MLP neurons of a small language model. Each row is named by its layer, matrix (up: input weights; down: output weights) and neuron, and shows model dimensions 64-159. Each number is 128 + 24 x the weight over its row's rms, rounded and kept within 0 to 255. Numbers have three digits each.
Before each neuron's rows, "fires on" lists the tokens most often at its 100 highest values on Wikipedia text that the model never trained on.

fires on: "ow", "w", "ra", "aw", "eat", "h"
L4.up28:110113108102106096133107135115155118178137158128127117126108143166130153089151163129086168111143139099119144119126144135118170191168145069071127112117106097115129133110158129118110108096141116135146172100125150099099152151116100161099123154120130116150119115110146107104149135132129183114
L4.down28:132118117130151143142159121129104094080104106150145108133145105088156139128098138098171140142137131161137102135122197169138113138107086173117180148149146078124162114146080143103137149133161130072099139133128125139130125155141123140097143127157088185127124170137086090144130123149149112136

fires on: " d", ":", " exper", "l", "per"
L10.up283:128130138126115129103152126164099111130117096113164116151103123090085114133139139168154130100098130159139098137155154095145139131154087168141134134136101109135141166138086099185114133129151115113138145145133093158150152114153135099104153068140116133136109131147133114189108125118162171086
L10.down283:106109107141108120117155139123137180134102107119107135145154151117113140130106135150091151159122111129138090149122150138146155153136096118137103122081130147200142182164111150135126148103116101154155127142138090162128118157119080143109130088125138171102170129092125113157122141100162142123

fires on: "en", "b", "ail", "u", "n", "fer"
L5.up562:110090144106104088092134139154101169116068165150123123115110156139157144096125126120145133099127168163145102157123133135149091130127102122142112149102152106137126120170124134126135095117175120139099196131144134130128087132109148110130083114129136173113135103109128088141131127134079106122
L5.down562:121145102189106192173133134107120121118103117101095114134121117135116151153125133107146124125142125113110103149139119144095171118118150134136130100132163148131142161104147125179105121119117125105140090171125151150117158089139106158105136103128149141145103151116079156100122126127161115116

fires on: " an", " An", " −", " 1,", " $", " +"
L15.up667:076152149092131133118152159114121143130119152146101119111101115155133152172113125129158142105168143132106103069132147128125128110121114112142122143135180159089140145125096124141127123132113127113122114123147127120095109093133105085093168162173128126122129119075127103118146112142192133130
L15.down667:109129118121076141138154130153108115152079112123153151143160137158142130140152100150153125132112093087153182149132122080146128161122131156096114104144144126128089103126139113155113151149159128168116119162114119163116090124110126131126137125139058134140081126085128139153101161091153142141

fires on: "st", "er", "ur", "im", "ar", "l"
L7.up165:127124138152115147135064125141110110119144103107152116118111133130153125120128189121115101117110148101162105135141121125155121160154115144149143110174130127137141107074112123114176140157111134154111080130177113137115131126137137100103139112155162120146069155154110138144120133134124142137
L7.down165:066121151149120119113099140170116159156138100142114159151128129135130100161157123149148109133153145155133140146181092161123141150107137139145134144091119188085133120136118095145100143150106118174094163093140149112152121167148117145159138123104083098127063131073107107180097130099121139154

fires on: " same", "d", "ir", "or", "ing", "med"
L9.up66:136172162100116141126148129168121116149097122148093100128134115094135087089160121117160117107126099093122129120181190157132141138146147107159151097127165124135120115154118142153124116110097164139147155127154124085146134097141118115109116131100127085166110164158119194126101121086124125137
L9.down66:100112119154128103105120132086130106116135147134135131127118154123134171160115124110082103147123137165139111133100098125104148134128110132135077152111087122152120154089092133109126100148138108128071122111122118210088130153110130167127117146125138153126141109179139063113167119170154122137

fires on: "is", "ri", "old", ".", "and", " form"
L5.up315:105140143135118109135115118150144124101094161109156129156141112103120136099100118154130133079134159137147122136119136115118138111126151145173104119183131139148125115125142115151118153078153118100091120151161131144130163154139153167120137080131135162139115110138099102136148181121133132079
L5.down315:142113113125100118146136150129144152095121124116107111115194126176155115107144129139106100109104145159116135129147141098142069137107094136116147098100123132168111111097105081166118149144131118128182148102122138134164124112104175115112095142109110109151103129134121127179120126129117112167

fires on: "il", "ens", "on", "or", "p", "ill"
L5.up268:155131136139131137127135135110126153128126167106133126113130117092103129110117172144149148175099128141112149096106106142131114108152139144138077135166087154121139112136125138154109085128152101162082180135149134097135180149109144086134148086145095102112120122087126124089149086138138156125
L5.down268:133139131100134090106143072100124148132077147173107140165134160121127163162121134120148099118086077140128104156161150103131118162162131101160137144108134129120159146132103165124090138140093149096117089066099142166095125116158150099127159095135188155129151137190137157162119117143118127140

fires on: "\n", " |", "ation:"
L11.up83:079167148135166074092123132132110161114137162103109140095109114120146128098129117180113122110100131109128097159094176124092097112131125144124101093146137136131108128124176160137125146116143102151105151101107137107123138105107123153086141130131160153133185126106123112129093163110131173130
L11.down83:157123129093150147121163148134122120131117138148103102097135128087114167109103104069147090174153129151171154147147132136129133110107130071086122159117096114116160137113129147118120149145113129110115098091128139150151073145120117141160140137107130102116116143165145094150180120146125095147

fires on: " an", " pl", " g", " An", "g"
L14.up737:103127130105152091151155119130148082090186158106147106101096118131120108147141108135142126107181122127175091112157130165126158173109145149127109193150138147145124166088128128134136117126141098133101171129114097110113096106102152127130115133155080155114123117075162081187107123172150111107
L14.down737:116125105098126122182143131110103101125105136122122131090105142147120113139112120142157117117155089136155091123135149144109141137087142123110077134099107133133155188113100109125125143130130127144165136141125108122142163119117120125138123181123107139088112119081140057177118158160167133110

fires on: "ag", "om", "ust", "ess"
L7.up594:126089099138162137132127124155074103183149134123160140131166131138166137124119113157105140193080124120113168095145139133145134138131085107118133107095120111160101124131085091116123091122138135075126160130125092166123135161110134108169107126127129103120124109137119161136084120168140163100
L7.down594:112112124062141119147129123114157160077131191164089097146099099122083103112120139119128108113168131129128115145140147166147142102171138108128109151137140143104118116126127166159102146144119130116165116113122108087125143097159150105168147128143181116142103145100114120139166161117144122154

fires on: " G", "ir", "g", "ou", " g"
L13.up614:124129149100154145142097133152148106125148136117112148092143161157099119103125110166132143111088115141136085121114164136137152079130109118129161151156118178107148135153152133125134110138085153119148111183128095161099111121109100124133143130167134095118135075157132122094144109152148138126
L13.down614:091132120118127120136123157132129110115145141162135161096092146119086142101169085118118150089083081093138086137146139129124126144098128066156131133135170140133178159095137117141155135140099153126159140097129149132112129115153134122175122146151153131127159094158180117142150150167125108101

fires on: "m", "ym", "om", "im"
L2.up197:135131072147102126162168139148144105094143099133117110172116151109155121099105128120155149153125112184147157092132120105096151132143150113146088120156150134127146109136100103126108154089106108205104120114109133113098184142101120100141133124118118154111149105113159139140168197084119095144
L2.down197:153157094116129110119121127136155113089131122171147131132122144137169094148115142140150117154163137152128130099106128150087175171138148086131104179157135114148110117117128109116155104090089100128146103137124116095087137136142124133125142087117140139086100114141144156141145148131101091134

fires on: "et", "ry", " we", "adem", "rop", "ri"
L9.up696:117139151120110181141112148155138103138094128122127137136118096118143112171127118128151133148126094078166117098098150130148100141099142120115140131124112105095124144144137155120139129135172111128114077110168140143145152116151163095123113091130097102097103157168101148121115143158138114170
L9.down696:213125122129111128110157117129103132148149143185142116127124113197132110118158120188128158060112123165132141164144087118094112106118098149087117173134136144104155141131145148125144151082131166137128143128051106111151068143141142131127155104108128148106136113169106175166128126107144104104

fires on: "ap", "on", " re", "e", "m"
L9.up143:148113134140096102113145131085150118136128112124157128126136143107143079155133110184143164128126110113106103108152115157128150109093142076122107115146156122148133153081144098190176131109100135112143132096126140146159113150135126120089135122104157096123151129104157162079113160108160135130
L9.down143:100133133190113123130105126113140123120175164125165173113124124151176154146122129121111095117090113129143107140128124161080143131144132108102106073113104090185101080168153082132080130156136150172127189097123122155100124103149143139130109111166117114115118133096119149110140118131107176095

fires on: "ard", "l", "ce", "m", "ur", "ire"
L5.up574:135123099174111115110086099158115156140161120096156142134136114091156113119134172114138120076112120128124156100182103138130135110093086183164170109133114098130094109090130096129141131121140119107142122139132072101124145123141134103124113111120129148137117138137164181166114143117125138127
L5.down574:079109130137130164118108154124094093114111124164122110085154141140134120103146150137158135129120116162120087148138124133138105145147134064118129146141108108145130089149118118081115121116125131182125108144161164110153129123095129134143162118169129141102136116126116129092091099075137128108

fires on: " s", " beg", "ou", " occ"
L15.up265:143136119104154096141107141128137082159118156144133149152106126137147113114102117121139108098151123145126128145156093140118163145105130085158115148108121100169111160152177138115142127139123114118130166145122099118108139099110112163096106120109121118130131150124159160122099129148056136142
L15.down265:106103131160119139110121118121136131092123154142118117068128134147131111121151119135112115194110128123131111121113125085096117106152158099157146101105144141126117111148126102095130147157083143160137169117146117133131137154090152114168122144108179144116143139135122139124169129098146108125

fires on: " re", " E", "h", " San", "ou", "ush"
L3.up57:131108155153123072151162125122128168108107150112132124083148113150117124127090164107091094146099098120141143132082136184097151110186110087158129184142134110090154141138103138130113138115155107127120130104103143125163138128126120092109143138136075144147074084112118123106135103138128162119
L3.down57:083160140117118157115086159088131096138152097154146143140120145095122119136134137161195169140078100114138071122159117121130121106102141162092145114087127137155168118077125140114130150127117133120133138139149113160116106121119142114136104093139139131120138138090131156114124151104165132145

fires on: " dis", "es", "is", "ed", "e", "n"
L4.up293:137143151120099077155135132093134164110106157161153109131057123127128134121111129141118095109181092136135114110151172143100131076092115139126172153149128134139116149157132150143120137131134100109120106149212111118112123134060118112114099146143119135109130128102133077137141133125118136119
L4.down293:165144192132145133119124126173150132136133049128120136158110149159099122099145173158154097119141103099099107107116147132086110152158109119048091111162129130133120124133114161137130147144154126159148166184126142111112132105134155129142151116136090128092137148139140180138056094059099109119

fires on: " (1", " all", " Act", " on", " init", "it"
L3.up208:163140148107086105096124125134126137109121162084165113088104142123127123113130156186118115139119133131149140141078163111112117097124101126112109155157128144087174142080145150142118138170107157123127096108164108121128163160136157094089170096142131125109130149120181102097106121162110125123
L3.down208:129099098142108133093124152068120137141146149118142106117107080119145123088126125127147137113144153140111113130143149100121170180115095103110146102115112156156138106128114168188140151173103100131130109154176135115140095098144128125138124104154144111144123132089142149108127106148130148138

fires on: "one", "ame", "io", "et", "aching", "ob"
L4.up744:128151120124101124161135177113140144085129150106143122122141126088127119154095108117110155108144091138133171124116159106113082081082160157149091151131186119107132152105119147087146110127105172117208143094145125126160111142094114130125108126134125144146098142157132139133123119134096128138
L4.down744:132164169141109139127152121170131131124099154170097114140147118145135120141148115115131108121082115145084097128118123115135114174133128058106115190151111108147081135097142112168137135154167142131140134093121142101087123142119135133139111156153148102098131156084131154137094082142123132079

fires on: "o", "el", "z", "a", "e", "ur"
L7.up750:110176170138144149116136153111131147100102128102170090132085139158160110128098130122139135170133153133099094099110135175158143128084083146112143124088131131126152140104130132144136098133124167155116126119087128151210172107128147096178081128136107126123119138105170132135144118094132118118
L7.down750:153136095123120121124108098133142113160141107157101150140170111147135155136129153128136133089101113099138176141105149127064131132164169148131124113149118096130106094145139137121112162187138103071141124135142108133104064123127155129094121148075169128134102114148132112095096111126115125119

fires on: "ood", " with", " to", " dra", " for", "ber"
L5.up741:112133121175105156168128112149174093126114102133161135123151140121110129087097160120106114127135122111118167095144134134148111120101096123080150139091124105145115108085120161089087097125136120127102118128114140130149156140180125195130139148132136121155113164125088101154142059126126146147
L5.down741:093159145112147071119138153125117160137134132168142112118139127157117153175128124125149127103094145123118095136102124105158146131157183101134108119138167109093116161135126143150179191108110106142077153117161120165123106102136125089120142164106142151146129107214134118106116133125102167155

fires on: " un", " a", "\\", " Un", "-", "7"
L14.up588:118171155174147106074104141151133128093126137119116140112136162166095105115156176162132122107169163138126139133110107114132135076102140130116131155145101150092163118106091154161116153135109126107148124119119163150131140099148146118127106119131099126133160157094158114122109144116124141140
L14.down588:169138131120132126118127094092112125160115163108098105142147122135101152121119122149159116095118145109100108156089109143108155128124135142092123115090177081157133138140140169102082150138142118127135163144130150111138079087159122164153109143138155147141104113085163136154111156166102123095

fires on: "ow", " up", "w", "ur", "he"
L9.up410:136078140115112111163103089122144120152132110180123099102130180132133126116085132066107118114108149119130119114106176139130141139160173132132114120141127149129138188094153126090092084121100150107128126120125138134144106123093103166096131160152123110111121144132129125123140148148094134106
L9.down410:117152112127155108150128113081164140131119155163121148167143126137130143125122153140126132099081159129143102101081118117129156150128124165100143157136174105141164100147149163103134149110125085118093128113135151085134137108143125099160135128163151124139121122099157131108108123121111139142

fires on: "es", " pres", "as", "ed", "res", "ous"
L7.up605:134082143124124162119158126109167176149133090124140103099119088118140143126134139106164130125127105126151138131146145122127115090153161131149144113110107152157150112118102146148110099120129165093094129107155076122156116135072127070142180123138123099106166103122127147147197170099112144156
L7.down605:107136138121118097109153126137135133102098135150142158109140072185097151089070113150120152132091148169126101125141150143160166150150106127129134140109102151103126175141129141179127107145136137115130152116143112160154144128098137104166170130083130110078155130106113125085134098110142124180

fires on: "ly", "et", "t", "ially", "ively"
L7.up753:116131178121124150127162204121099151155169109063143126152120140105103132156174129115129121124145121143131104114057158137103125121136163090128157108150108134136176144137099143127111090129156165147105160129140165172114134137116149116143077116117115117119123161106125072135108157125146134122
L7.down753:117148116142121084120133124133159125135121121143156111143135122158075110150135120103164118155119128088120147146148072121104127136137154152098123122108133086088134152141145164106154162132111113133132092119117104112115115106178115140115175126115131141165176133075168154119112093159139109139

fires on: " a", ":", "ou", "-"
L11.up390:150180153111118106073081120123144137137110183141146163153174131143172122143106189143115122128129133170113140100106153125144148092140145135154118141124116128123098097128099161088117151111134143145130118113121131152148125119105154127112143092143148125116091126094115153092125121116101123143
L11.down390:129114139113104110113136124140088117106126106132107116107148084107131110125164139138198117128155156117108100148163091186107154117156096139122112108108154141136099099082114124171060163123080077120152150114123146098132130120112129090161130184100081137149121122185160151167127132167123082144

fires on: "h", "l", "g", "il", "le", "ap"
L7.up606:131181136111165136144120093143153085139106135104164106133174152144157088092128125131150171120145115123173151091110184135111144100138065097133106145130111104117157105172119180134126138116094095112156122144125180138139099110116113131120139126088128121133095125136114100105128141157132152120
L7.down606:125124132099100168115109147179122141110129144151121125131117081127140187139150147126119134120141140137092126141161119088148098117117145130107130124117163135175111122104168110131111145141159167134166145092109081094112123153135114105095137132151141138132118151089133173109113116098112091154

fires on: "ow", "n", "b", "ew", "ric"
L4.up99:112061189125157119141140124144109134102100068151112137128138086182140160125137104149158123135099147137107149100114158116166104131135140145134111149148121119132131144139123114118137121133166159099077142089149139110092130116153134178116118092142136099104128123150144132140126127164104141125
L4.down99:117143105094122127138150096132127142124134124125115109129120189164184137139147045147127113136120111120149126079127148101122139113127077110132135143104151104126130111124117141116121155169175102157152117112104116143139175118141120119089119159160145146094138123089134128076120123123125154119

fires on: "al", "ron", "or", "on", "ed", "6"
L5.up103:135107155113130166114103132100088112124099090101099112107127133131114106144183155126137136127076093113067149144108091121131132120179139124152119146178078123118131151144064159160131154127159112166116160126065136122109130137136120105102164122163160109115164147074104100118083143155144168103
L5.down103:132140146144136128134151169120143128168131125138118143134158123099118132128132110143131115135119100081090116164119084131121139124086145133135139110109090127119124100141096100125158145093116096127115135115145169119100126073161122105140156139112137093139075143139152107164135134128100139123

fires on: " by", "ry", "tain", "atch", "ans", "(s)"
L4.up454:104129146152152109133098145156139124139148141156123163160125110109173090140151116165117125146153124083117149128094165144128109132156101139077129117126146148133093156091147135146122142122152156111101125109111180135124098124084086107137089155118154129108147129157064124098116126088102135122
L4.down454:099141141095155122131150131118120137126110114134117108126107155074086137108087165099118132090201127144156147119133114152143129154099109131157081149116128133152130118176124123111097153135095167107143154129159136083143107156125161106144105144162127110113091154119137144129126124118137179134

fires on: " G", " g", " D", " C", "g"
L13.up151:140141086105124142126147122137151140100092114134141127134132120131156121121126142141142137135042152163129124110175155118127139088126116119121111144117117180095123125109142148131122129099142166125103092155118162161152098124089093151164088118138109058138148077121121161099136112170096182099
L13.down151:114111133176166088138098130134115133091135121149127115146146098133115139150095111137102132132129136120151123098146127128123111130132141104101190154122127153139153139092136107115124116176101124104152141094143111103126111131072130134141159156162126197174112125150149091145142119120131111138

fires on: "is", " in", " playing", "-"
L2.up452:123126163159150157146086103151089105122084131092140110130099121146160156099093141120116169139140119124148136116137163103088115111143104123113148146132125122103131112137113139154148134133139146108180144147173107131100143122115169126107150153173143143146161109158159134101133110144132119128
L2.down452:137108173170138128170098109133130160102105163099127151083093061133156138135179159130159097109109127098142094155144131093104142132111117119154125178128120150131136123143141147126135147101136081119137116142160150107121143144130172093118131115117111128140113136137109139141125098131118109142

fires on: "per", " exper", "al", "ud", "ge", "art"
L4.up739:144109113086100117108117125179110131114145113114129108196130166093145126135115174192132153102110166138090151161147163129120146157119132123138131096141123126150166166134132123096078112094093142104135158177103133111131122135172140136141143122112107142119132112136107115163120119118088154103
L4.down739:159125129096132126145088147102110121116148135143131176150117142099158123151154124196148091116123142130143156161118164155152077071093132134143183155093161170164084198139140108167099124128119097133131134115114136145168127126121149105113149121147145100121125152123116130106156145118127110128

fires on: " l", " d", "l", "ew", "r", "D"
L11.up215:147142084158119082096119121074115128156120114118135121143112088114121148166109164180104115131137138119145151117141149113123138109093129167125198136079093095086136122141138176105116136106140149107128114101173148159157127096115127078137113134136135156106077137134118120164155111164164141120
L11.down215:123142149129129129099140128146123109132123132106093132209191166133085102113116153141105147158086146174070100090083133158175147138125138127113171097097117147175128123128131124069130129133095146109118130111146138145129139140118107164144117165096142136117141097153078108119126139164154111121

fires on: "ard", "r", "ear", "orth", "ut", "y"
L4.up302:153118112153129133101063133164109106135121124162132109111170153120164128167123152129136126101095142095153140137116091101154162119146132123114130125125164140115131070118157113072113095086097107100104167135127127065151091165161124132109121159114141116120114097154113148135155098141079099158
L4.down302:126151129112191125136166178140121167106120145126185151142124118121140120151103104158115075139124116132104102157112117134103140092130082153101115116119134141106131132193147121133162171127148107178163111110171150099116128102132122126136135112152118128084147170146170135139121101140148131105

fires on: "n", "om", "k", "w", "iv", "ade"
L7.up186:113155112155081097154097169124140120131104095149152151121158140124090108111111132138162142137134092121120153098110169153148150099170165107094127112112121124155140149166134153136123100138171130155111114172124192130128162090130107111125136136143101138166129149102135104131130168122116120129
L7.down186:166105109087129159141088153127110137114132111123116132099122161099119126142086082176165160090118124156120132154120125160099117148119127165139131145159138141122176122115134121135158125142145109147123121117181125112163083125119149131096148107123116136096121164143066106133149137136093123143

fires on: " Ch", " of", "h", "Ch", " attended", "H"
L2.up204:123142115138144101120125137105116116133060105109139156127136123133142129072166114107104140131136124119137145108091115120130126135110086083141141112143143123126132165106146140146174140167098103130121167141160138167131149057097133142152166131096109138113153105108073131119097112128142169111
L2.down204:153111108133148151122130141123108098168130185132145161107163114138126084112120107154100113122136109187129095172123123138077160105131099092148126123136166134139150101146131105079134136139105139143166140096112142091072127110134143115161097071147131152129127101112129131136140129129145144141

fires on: "s", " —;", " record", "ong", "urd"
L5.up391:158105078145116136179101130115144140118176133098091145160116166125105146096120127136128117115126104143092134155147109110084140153146171106135146137114116143136099150088114170125121134190155137120117104133181078103086146129090129120121145165115104127110126136124124164134171082089112174117
L5.down391:145150113098086107097076136136160127171108114120170141090114122162157156115102107093142132117171144129119091121076121111141137145111103090137121161158088136133147162143159152120131125160137136152094162113117151130141163144123170104093086173125171158091136136144134195111123118155102106099

fires on: "h", "ick", "n", "am", "r", "b"
L7.up280:174109112144137152145130144127130135147129127123115152084084127174141102144161160112097149114158103133163115150094131107153139095102098093172155155163154102161120144109091143123151130132127121106113108129120133142139142143107113103131107100092153138154144114092128157121122162122139146147
L7.down280:148132158159123158115133137143127080106102103112160123167080104149119137130134136062141096131127137146084129169146117122140118132086095164105142159084163101132171082133128151130158109122112116145173132144128153133141134103142109122138178102101135154118153105165131112178111099116121100131

fires on: "–19", ":", " init", " date", "it", " (born"
L3.up530:139154127167094138139123162135124128115117141126108121096159116097107134085184149113118133119127123120167117144140100082080132129111084138128135138154113146106131121144074122143112153165105142155111127120157128074133122098146139092121133102109116168148117176099154065092130114115125125123
L3.down530:174128127138103103111145105089157119143113161154164156138125112122123128132105129142131106124094094130115155154125140108113139156131109104124115175115105119127104081151124125152132111122146144123125146134131120079128111125132154111127109092134084151165093138121165117132150182136123163096

fires on: "n", "l", "r", "w", "io", "lo"
L5.up612:144134109164112116145139143076078164165078111182130140116169154100133138135155158166142162108170098125156160112156164103143135084099100107127148145143133152132127149143133143130122131151123081159147108158127128142146088132130124118116130136135127150166064116127104086145139120116145119151
L5.down612:137124103146123145069113097123107131102136131093110116131132175112117134113124161107115131126140169147140108087134124104133119143148134121113150167134088127161168154125152099142150114128147106120146137130174120112100153156110165154130125109145125117122131172126124119152138151195135147143

fires on: "ley", " sing", "b", "os", "ag", "ail"
L4.up385:134097134104109152110099135165116136107104169118158120129102138134113109117120106103116141095098115156129133130064112106117107130111157152114132148144181107115115112147095172131109097090132148132138133088126093137139128192149129132120141131173137141098101081136148081138152171163101168104
L4.down385:149095113120128150123164120110120112145114155121105111092126115139068134161160103087165125119133134110190127137180138120161135140137150107125150111115136107175107141138166126099139144123143144113152154185126163122151147129135148150080118110080125143138153146152108110145101086066122090122

fires on: "al", "l", "isc", "n"
L5.up762:156158103107161116137105132092083105168118099116129125143111124114123104153098166131105148109093128071132111088148131095132171098078125124114112143167146143097131162118116135101115126132116102195161150138146123134107155129112148127125113180138146180131082118080115151118114105080130133117
L5.down762:140142109145127134132092174092146122151158118147140181160179135158119107141195126135148101117132127148090101093103130137114111165196136150100117144112134121156103167091152125157122103116105099133160143146130129122108121105112138115116146092132109132089114099140115124113118116124126133104

fires on: " at", "ree", "ess", " as", " of", " a"
L4.up688:112084125131141144122144135142155118105113142151162118108148132131122092153116140097103135127134104106098153152146145155135105113129154131161123108150136124122120073128090163138138168163109131104095154092123147104149096102161074140110134158141120158132150135126057160150111131095147110147
L4.down688:131119072150163097135125133110123124137098139085123137134166140059136134136140129085127158119148148126095135100136088136147145118130131131116162118102163095176109118111089119120114113131130130093132137155161111111124154114182120114102112113149131120155135087170118195130142131171157145157

fires on: " ent", "ond", " make", " tra", "eat", " comm"
L3.up29:125099110149139141159123103158112165159140112123137146124139122104141096102132097139144109150118121115167132117091134149108153109116141132131108074163148152116141123070142152128112128087120121129108146125151142095182139103106107123154161093104132139133114142105112110158158115124100162170
L3.down29:123150097155131129126109117158132145146127122094074122130160096135136141105125086119156169125122150137153124146148130139142164116134119136109134128119132152079138134085138100154116143127127117122076136155085142121176156116114115150163106129104116101123130137103105129142123091090063142124

fires on: ",", "e,", "y,", "\",", "a,"
L15.up337:154122140098143113113121111146107159145095112123123081157103153125119171142155141121134144096153100158159172080132102108141117086127162150125100106145149114100098153129106112100156109160096134140079117156145134146121162069137120102124130134119148127089139154159122132107154119151139130151
L15.down337:112129111121146149164120141133164143095152130108094121116108130165133182121124114095104142125118159132138130124150108116149161072141160116141109096097185106134110129133113121110164163137139141147118133080178139127153124128130138112158115137144068102108147144179133105122124129117111152148

fires on: "m", "qu", "im", "gu"
L9.up535:162140154121108157136154121128130122083098139100132157140117172086116124122101129132151157149144126126111120111101123136165148128135113082127175100146119100154133110149097095129116097101122139181132102089122113093109124156134151104164132076122085139146124101134123130107126202106133118140
L9.down535:135140105133112093144110153102103137131150155133107189154136123159110149131141125109139142112130127143120169094123091112087175118076115115164133137116145147120098128163088114174131137091132116177120137144115131190107161127124132125111168140074117148110132134145147122131133144109075092125

fires on: "est", "ard", " Title"
L5.up84:130095146137146131122108178169149108133166102142144154078126144163141115147111149128097116132136126095186122124124108156148104141118149160120133114150081129088176136113139126121107107099111145125085136128140130136178131076139145158083130144154142133144154121169143108112184128112135144135
L5.down84:135127126177126096148142179116137129096130148125130093165140155104114125161117105093141095110127170125132133141147139133147133112129136111097111130132153151138089119167128092110182134133186099151109134059108110134106114144116139135147121122146125099123131105185138111116102123125131148109

fires on: " s", " first", "-", " third", " in", " second"
L13.up685:117085188132166136129095144163111127100151178119125144118147126158145108096107121109151163111133119149111118101100129122124096130114107088122161128112149125120088104116131138104152156134103090168100149159134138129106139153122120133089124140119145141119098156167125210104123128151101138125
L13.down685:155127133156134138114126154116138134088081159098143114170114100117130195143141147126118066140101138138140117132110126131087137129132147061149144099140140142104134142164133115120150176114170113132115101146103151050083150117106122131088109096114144172127113116157117136161130126104124147114

fires on: ".", "O", "s."
L11.up489:128122117106131160150117147160127114113115109137130137115204186109099133132121146069153117099111167132114120119162174146150126104139141164134114090155106132138153106140134189140134116144125168147170141111095118096082129140151128133135086127121112120120149168126120113133101160148152083120
L11.down489:143130064152125126119146098070157133109086179120147157161089167103100115146109100093159136110124065108142133139105115117075113129091124130120132129132115103143119127176124118128177100169119085125170141110113157134113150119087106152149125153120123159142089124095172114174128117153112156159

fires on: "ed", " of", "ill", "id", " cover", "hed"
L10.up683:110132136094127107137119157101156153115128124120088135124153121180145155113118152142117137144073145155139127097088107142132109131141130134088100126139077104120114143140085117144142158113103135117112136118144111121117116203121110088120115117103132140117106119126082174109135166109126154146
L10.down683:111133137115150103082105118134108120111112106116161116126149116105126171165172148139117086190122153114131150109135110129156133089112100095122165105132105112135113174145130131113120107110132122116130124098121144147097094104159132109129145151136121154150123151140108153178177145135129163117

fires on: "og", "or", "er", "as", "ert", "ed"
L4.up572:108140143137123146135067096146145172109136144144149095161107129133117150145099146139090125112128113191133159148146140123152122153144144158142105129147103130126139129108110137135148131163115158118133113118119110105138118109080142106155148098131142090157164163108118129174153119113115129193
L4.down572:122134145089145098157125111127107112150086148137119141149120116111171098095125114135152165147104094103142105146155128155140129128134138093148147127143135152108093124149080129157069110125077149154131109080173110093119121141146151135164138104164103136108108171080133108167097157108121112153

fires on: " and", ",", "6", "r", "7", "ir"
L9.up120:119169070129134152085121186096137108138123117104110165124157107106152143138100106124139137124114093148124148118126121143135165150159125125105133144155104162147165088129096110134146153159137105127132130125111179107106105111114134131115115095145123083117157136175132106129144164151148165181
L9.down120:128083127096156112124135157115141134147156105141132147100127115112135100131105172173140156168125135120156122108126090123148154129076129161117137105181136113090109159113109125084126160099089142138048124112104090118167141107153141114124127173163129114119129108093120146119150136128072126163

fires on: " the", ",", " and", " He", " home"
L11.up602:156122096112109128150099146127132142126131122152122123111107164110111136145140133132114121135144127090174106148119136132162084102110151132152091149110144158158160121088078095105108090122119136196076117111080160146109128135133152143141095118121133108073137128155162159140124139133104189116
L11.down602:112123154144157130102115134136129131157104128115109130137154106091122095133091180161102140122084110150125163190126123116124164125110101119102156142173128152128141160135136135126137138124128114082081103135139154137164084102100087124143123131111164126163135111214144098157154129113157101115

fires on: "is", "es", "ond", "les", "as", "ind"
L5.up112:174076172168104124135170135160159159108146138120157125097124133079097156108135076118118128130147141102145164110122119132077127130053106158141132147148119110169103123135130145143116110105177107157145122167170116108135121112071136151128109159154105103120134096144097117127118139109121137104
L5.down112:132140123110157118148131131123158138126154160126079116194151102113124111139168160108162129124122137083120097181155103122134142155112110144128085135104110099128153107160137139142158105142133157146153093144132136146122148136091124143130096120097166143114153110129095145130172102098122121155